config.yaml
head_dim: 64
vocab_size: 8192
norm_eps: 1e-05
positions: "rope"
attn_scale: 0.125
bias: "none"
tie_embeddings: false
init_std_up: 0.018
init_std_down: 0.0
beta1: 0.95
warmup_steps: 200
batch_tokens: 65536
doc_mask: true
train_tokens: 900600000
steps: 13743
MLP neurons of a small language model. Each row is named by its layer, matrix (down: output weights) and neuron, and shows model dimensions 256-383. Each number is 128 + 24 x the weight over its row's rms, rounded and kept within 0 to 255. Numbers have three digits each. A neuron's up and down rows have the sign that makes its largest values positive.
A block is one neuron, or neurons of one layer that tend to fire together. Before each block is what it responds to, as a language model described it from the Wikipedia text at the highest values.

Minute digits in coordinates such as 5°48′ and infobox field names or values like Education, Region, sq mi; weaker on mid-word fragments in names.
L2.down98:139143127105136129139135142145129136118135117110110145126102124123150113104142100124094129135106093133097124124166136119127125162167154116102073120140163180139067091172165091150108135143152109163136107117105123149146162099153083139133058135129132127143143160118160136114098137114110150136135126063145145072154156100140162132129145118136088135143126129138166114099150120170128157127188
L2.down1021:168112106151087100162154153136098146160131126064100165109115140116099107081116151110134111142116102109134156183175124158120124106076143108095107109138152125124163140110159154170123149130079108164157092116142144122135152113127139139121125098110095103158121128106158120166085052119114162109144112119111122142147129134132130108124124094167156105119132145122144115117140120075117118103116

Final subword pieces that complete a multi-token word, mostly chemistry, drug and gene terms, e.g. Prote-in, phen-yl, morphi-ne, recept-or.
L5.down233:114109126156170129111144152132162115122123113113187192119109116146150134139101115193113140112106133154092149100124121144119125110101142129130116105111118121107113143158158145107143105145137142134114112121148096149116105145112110120125110150149093113133103122124121155107124121108109133126115135100115124116130155115113137109127103134143133133120199133132142108102122112156131124105133
L5.down1122:117118147114133129144147140142137155123138103148146098131152127093089164140126147075140124115109119175108155107111132144131140149150142123136151098159080110095125136189120183076153164120136131128093115126089155107150096127099129071110129150124170134148111143138124131119146150176114121139115142154108171107146108135119145119146091107125158120133150139131123145139130122160110119130118
L5.down1148:132107161171102148165136112102103111116163134108173139120148111072135129128101098150133102153161113125146169136130091162098109157178122085128134129077110143151098115117144130113121147130088149165128107137112130135144132142140132132062158157140127145117129102165101141099111127106161151129153139144154118142117100133119103155102087105121137117082159114116135157099070179137147112101130
L5.down1256:146115166073183102136185138169110140109125123135157132095105142095148122079123126123168134157105150064106120118127131139130153109157129135106124154122162119095144112115139103123125139165119138121140071125145094119114114120136136118166135178148114136135135109129141114115141154119128098113160151114154142115116107087124111163152082097150107097132090128125080143091108162141099168075175
L5.down1380:151107120140179156141134152148132151140150161123143170143156094142126147137130137170134133156139118144080136117145075118102142163126100112105099155118170119137114147140109173164110111094120138105153120078146151107132098143120125122093143157159112119126162126135131177121099139079114146098112126086102119099098133075125143087110123137143088112111118131102123137121102149163116132109118
L5.down1571:158138130073132098104107167112167101112157110149148102163096130180116151111135148113141173112158156121133120144128122175077145147123131132129123137088149135126116111139100124145147122112123087161126132100104095138152122084112103094113155163163137112106118157104171103137099140117110127092131140115153129169110107119127091142142105140121171134099176082107150121154134118095130174209136
L5.down1895:107095150127101126122158134108150140127136105133134128097104124115158169120123151157125134143123139139133100157148105128123107117094138054106095158167141147110118148117088154129128188159144122130167132157109175164144119099122141106085120189138123116125134117166122160138115133112125176180106100115081133097166126090121161139109086127141134115116125083103104144136142150155105156122140
L5.down1990:125106092121136120129112102123148126137135152164158110164124136136121123126153137091116137117095131129141083139168129113118115139137135151159129110115148142131179144117124103090120152130162129138141162160102139147126159098175114133121096145092105170169107105142098118142122144188154105179115127159104114107122144096109140104110126147155130125105129125145136150120147101140124130137154

Word pieces, often final or middle fragments, inside technical or scientific terms, e.g. silyle-ne, membra-ne, anhydr-ide, elect-rons, cosi-ne.
L2.down689:134139133080127174158128124143137089181128114123163123114121115102101107126140098108133118126136164141108128114140119148128145102141122099077115132156127127104161162118166131116127162108107131123117147124129112115106105157126156093148134148136076105133133081121122113195103144144095096107148144106128115106087175120125129085123083125107104115114168135129123136076103146133184159080139
L2.down1411:129122126108111123164117111097157107154160132135209118126110138182130150103146114103134129154120160125111118093168139141162134154100135149133103127162135115148143150111164128140093161105095142085158091143155145134138127108141109110111114117145122152129145098107110139146100157121156115083107132107127178133129148128100124141118057135129159102133121128131146082144143133116127158114136

Tokens inside sports-career text and stats tables, such as league-name words (Premier, First), "for" before a club, and table pipes; weaker on parts of organisation names (FIBA, UNESCO, People's).
L6.down59:141133128118118114132140137079150133111111146140146160168179130143115134127133104158111120127113152113108147081157150105134104133114108106111116128100153167166143130146131133132132111113133124130107138171146136149141120121102093110150114110156130171154095147138148120125145107104082156142151107097145103176158126129123130130112112146134111127114098157112119110117149105096135155120111
L6.down1388:161123100139114087141070143115103164118090087162142123114132105168132152090124119103185137128121120118122150118124123152154134117097138115139121117182097150100136118131087140135126101119131107156120095137135097119129097140119117153095085173122184118116147094125108110108126127151102140143142097086125146129112109125092133093121138124126126130130133113095086082144116114107159153171113
L6.down1610:124155100123085141138121124138096113127111111130162136143098111117187145126152120124116135127148136095098168113110107132091144165090105160091122130130093120099119114148129153101161129146138116143139121107125098135106137146112133155094132147093154139089144141113087145108124159142097137105155111120107141123098135144104156139146119101087147114165132151147113122103148083100169128126115
L6.down1950:155161128172136127117123166129130172125120109143145152063090142152108125118150106112124110155137113078148133100165131139102137141120148141148131124127104167144086115116119177116159140130138182163178104108145151128117136102120138122156088130137123189144097154184152175124128137110111152111146119129089089148135141114146115157161112145182106108129076103160141150082112142128126109183177

Fires on symbols inside measurement units such as the ^ in km^{2}, the / in km/h or pd/sqmi, and g·mol^{−1}; weaker on mid-word fragments like "par", "aly".
L5.down364:138092123138118150148137170106160119150108124115123125161165093122167158091124130135145134131103153117114113123120139163128092127098130136137154100135132139139121088119114144159150108125100143133129146135128163103127136097160133166127109153115145092098121092112106159126138151099130093107122099167112157171126187124139102088139112091132139095113108116102145132109126154147151113139099
L5.down483:082112155102145086102156101113148174150136117181109113113158115114129116148121167122145144130086126146131123136117142126105144096106135112123120135142148094106193145149099134099142138087141140138151131144143118154127138131107119126114174102128140136148129124133127121142128159138117137142115153130108173129118144096120135116085119084122098148155128144120077134135144120108127157122120
L5.down537:116137167135139090119137135136123145114182171106127111131128132161119131143172167154078136098066153131149081151131133149155122136128149113084100148123108139103120110106144166109149135095095114099132131087153108093171120101122164174083115145145120110109169150163111135133087162159105132134082183165136147121182103115122117109111122114119152130128138106097109155106135144099116119128101
L5.down1064:103197138160093100117159113139134121139131114164163116128136135150131124157143124118147142140107167109104145131135135144180125150137120148118176156135073172122124132089120138139117159142090138107126121116123147141170102154136111108111158108134140150154124153108094151120151122132081082133150126114104122140149137141132101171144110132125123145103103118159170158093142109127161083124140
L5.down1185:102181108170134174058135104132098159155129128100154138134132176139100097119091135105100108126136112136111100105117152099136089137142138104130151126106142162127144122111142065166145121144113139103120187108132103135125141147131133151128172130107147104125156121114120121137060161127080154114104124131155127108125141140125108154085121106132108142100127163127054109148102133143081129151089
L5.down1268:158147126121117082160122128145127140135175127139158099126120095183178151116138086162100112125139150144138148146120147146113126123119112166119133104133086132075129163105127078127093136114066152107130110117130126115128120130147120144117132071087117082087131100130156127170128147142140141102058109149148124119163166100146145106160132144096141130141139145142107145074113094152158114161144
L5.down1495:119119128145106157169095104124108155151051147145146106106089134132106117111144173163124135119133152147124176132126137166129140132128098111149158108099136146130152090175108188115136136121165124157124137129139129122167114097145139119165110135166101093104137113073133134112117107084135087101064119134082169131128156092157090069117088121141126133097079120160126140143138141136099117106122
L5.down1755:133126160137126126099163153156101120069145100127152114122137160154138109111109142135136137159155125051142149159098135132154112147089115168084152125141136084147101095150128155090130161153146151099103117125129136154127135122137130149148136119161104164126129134108075140119087141112162106150148138113114107138103147131145172151127136122120155132100140138135103160113123166121149159132110

Final digit pieces that complete years, mostly after "19" or a dash in ranges (19-09, 1998–99, 2011–12), plus word-ending pieces like Vega-s, phospho-rus.
L2.down683:101154087116149140084141120109140091120153116119120136126104137090130119080116140147109093143164170146149166110108113181109101110110111154177116147120127084133131117152120133114153158163127124127147148149093134115108095128130126102105130098139119132120095146128074128117123120167149117096157121124119187166139144127124141147135137127075139146138119124121133115186094140170130113141138
L2.down1160:122125108141185104160146111091140151155107155117136126119130108120118113112148126146159095155118100134168158145130109132139122152105107090139134150117156060130133127120104140110143086160117139126107097179135108142139083122137088113174119121156144150156103117117091070078115157129108157159103136160171159095103139137110150148143142136086150137127131130129153117128087147189134156131093

Punctuation and pieces inside chemical formulas, protein names and technical notation, such as ( in Nb(CO)6, _ in N_{2}, Cl in HClO4, plus colons before formulas or examples.
L6.down509:154113130131130124115129144156081100132085103116104127135137109113105156135152123175144165096137140130134139132083134160121155148143160122105090154077125116099118161108150139144092091205089126105145151115118045100109094107095149144155150121148134136134087105117192095136116136118158084136122134125128133169119126104124099119128118060103112111116073143139103112150151103138099115122124
L6.down1073:156177104147110111115129163146114097157141102131123146151057113139108172143164141142131148137110166174143150148203189142100115115101098116121103139096128151108163108102139155155107069113125149102112119149126106116095118125130136097157119096167101123137118130181098090177109098177127120150109090116161121130127115182119129133162153100122120152113200179139146122098160163111158110143117
L6.down1374:126119104107100109145113159149132155142120123130089101096097116156172105137125100169121111139126126147172138102094127107113115076069126096100179131103132135125126143123166149136120098135196150129168101161116107153131091112122136117110129104107112140051083115132103100138156112128132135110175097100136152135151100138086112127130121145113148136109157159154096149111122129087123107127124
L6.down1786:183097145129106118151164076144125136170103151170175138102123121117107132155165166078128116129137145148104150108106146073094099128090155075140138138145123107110120121133093110125107095109145123089149081143160155138143170126127160136206131105129156112106124117104135151142077137114138126103133139111145183136074095086112126091136140125131131166172090125127101139086094118136142099151095

The second year in sports season spans after a dash (1993–94, 2017–18), plus weaker hits on other years and time words like later, years.
L5.down31:111140102107114124150108142158167162114089157124142131116124144134112101167115151118113093190153099117146148124134131154163082126104121118173130106101115126123090116128078132124102140121138101135142142118134120137116146121180119082126112119135120129113112124145140137129112160146137092140119126173136122083160107071113101072120155102085112144156118123129170114163069149155154146118129
L5.down208:130122137132118137158139179124147086080097126101144098177116160130169135155091158091177138115116100102138164140107160126158086128155129160100136126114117117120147127134166168131067147092162118120108103164093091144104135121168113131098108143127151151142119126126143164083118125170131128135159105132115121168148147130130163133124110121128131175177139116121143163119119098113161141132140
L5.down272:148126084118110109126143158147120132132126073175135106164115146138119167121150155166150131133118101124130078171144163118139117159106091163162116127161102133176127093115149130140178136100145147110096107112127092137131135123168161136128117140107133142158099110109121131125148138116121089142130150092150129173081090124117118130108154062090105120158103122105100095068146102109131099158084
L5.down1022:099133146104101160093156151157071132138132107109130130158179130122176136141089133183129153125095090107127161157116097134122180109129136160179133130124079187165122093122112106091120105144157094111188153064129125120118158122139110138168115104133139173161075110130115160110099117081111091100141125101123177147171108191098141149097119135099139125114146122102145122141102107113099142140113
L5.down1096:168151147096153107120102132129147152105150130139133123116120136115162148164072109150103112124127124115104165137147135090114128164139159126131127121144119204184183139150118114173142170116125128129100158085154121173176137139138155124103102140142128157114118136130123094119132110151100178129129160071159157116114134182142107155165138139124158117127108131096110117108166139131138110167103
L5.down1244:155140136090081167099157141102114104115123083129110127129172167117153137108123093120138141097123152135141105167108134131129094168148128130123131130114100119140132117132152103153131103114167087118121122117168127079160141087142156089127147127127118118086107108139120104123109143143135095137126100114121137140140110141124143143125152130129138101090104095149115151111138129189147134141102
L5.down1514:072143139117158064137153084126112152121142126152098154150134117154132157156103121112122113161151155091147101124176104127141128124121129178138119110121126113146142151156097125118102130126139129128156127118151097114124145147145160155148163128144113137137141118123184078109110133122144162102135139143102103124111106140124107134120142100145145115116117149120126095078140145123107098144132
L5.down1575:131127092114097138112114120127124133134171135133129114189163146084098158133147113111113152125148102100125154129128128098119113114091145095116146112111110142061093112164109119151178121111165113114106152130098106156141140106085114130112133133142149142159140122138166144136144108152103141110124098170121119120116136098140140155126136147140170163108106111156126115088196131165103128172126

Numbers or unit words right after an opening parenthesis in unit conversions, e.g. (77.7), (24 km/h), (77.62 square kilometers), also other table or infobox cell tokens.
L6.down553:167146148145131130129109117125138149150173140128123128116136175190127122061142102110137109143142130112143111114107138130122149126106154137110120143080106115114096122151100132107140166172169107109116162139170102150137113133149119109149164151147126123132137189141104108116132156155096144150111140134109108138133126100186149117093110136118151119151170102135079103151112141103114154119157
L6.down980:174085144134126122144133116118152116187106136156158123151175118126098151171118130104115169158137156107125126133148105164111134144129139134101134111124108146092156145134140089138166199192151152140105123102138113136170120170084121111100123133121165132129152146107104153133121133156161136112099138124116129154129151114103152138115140117114112132155138162136153174107167100155118124125153
L6.down1165:123162140106117104117111118094132080135129127098142116117157161109092111137129099086153132159125134122168153139119142128160080109107120133136111128166121151117105142105144150108114149130118101115118116118154144177152120110152156170134151122157097138127117152131137179136086105117106154157156087161130121136126172163119104148111133151097126127136134101176120124085107166071128165106130
L6.down1375:152096150160139146110139133104152130108108120123158153141103137113106140143104089125184139113128111144120121087138126122108134136148134104120099122091096124113118108108207103121159116132112123139120089105139131152158136123135119102115130108125128123191125122091139122140117115115103102127146154117153112102112131170082127138141150147153150152127168128143131146139091163115140127127118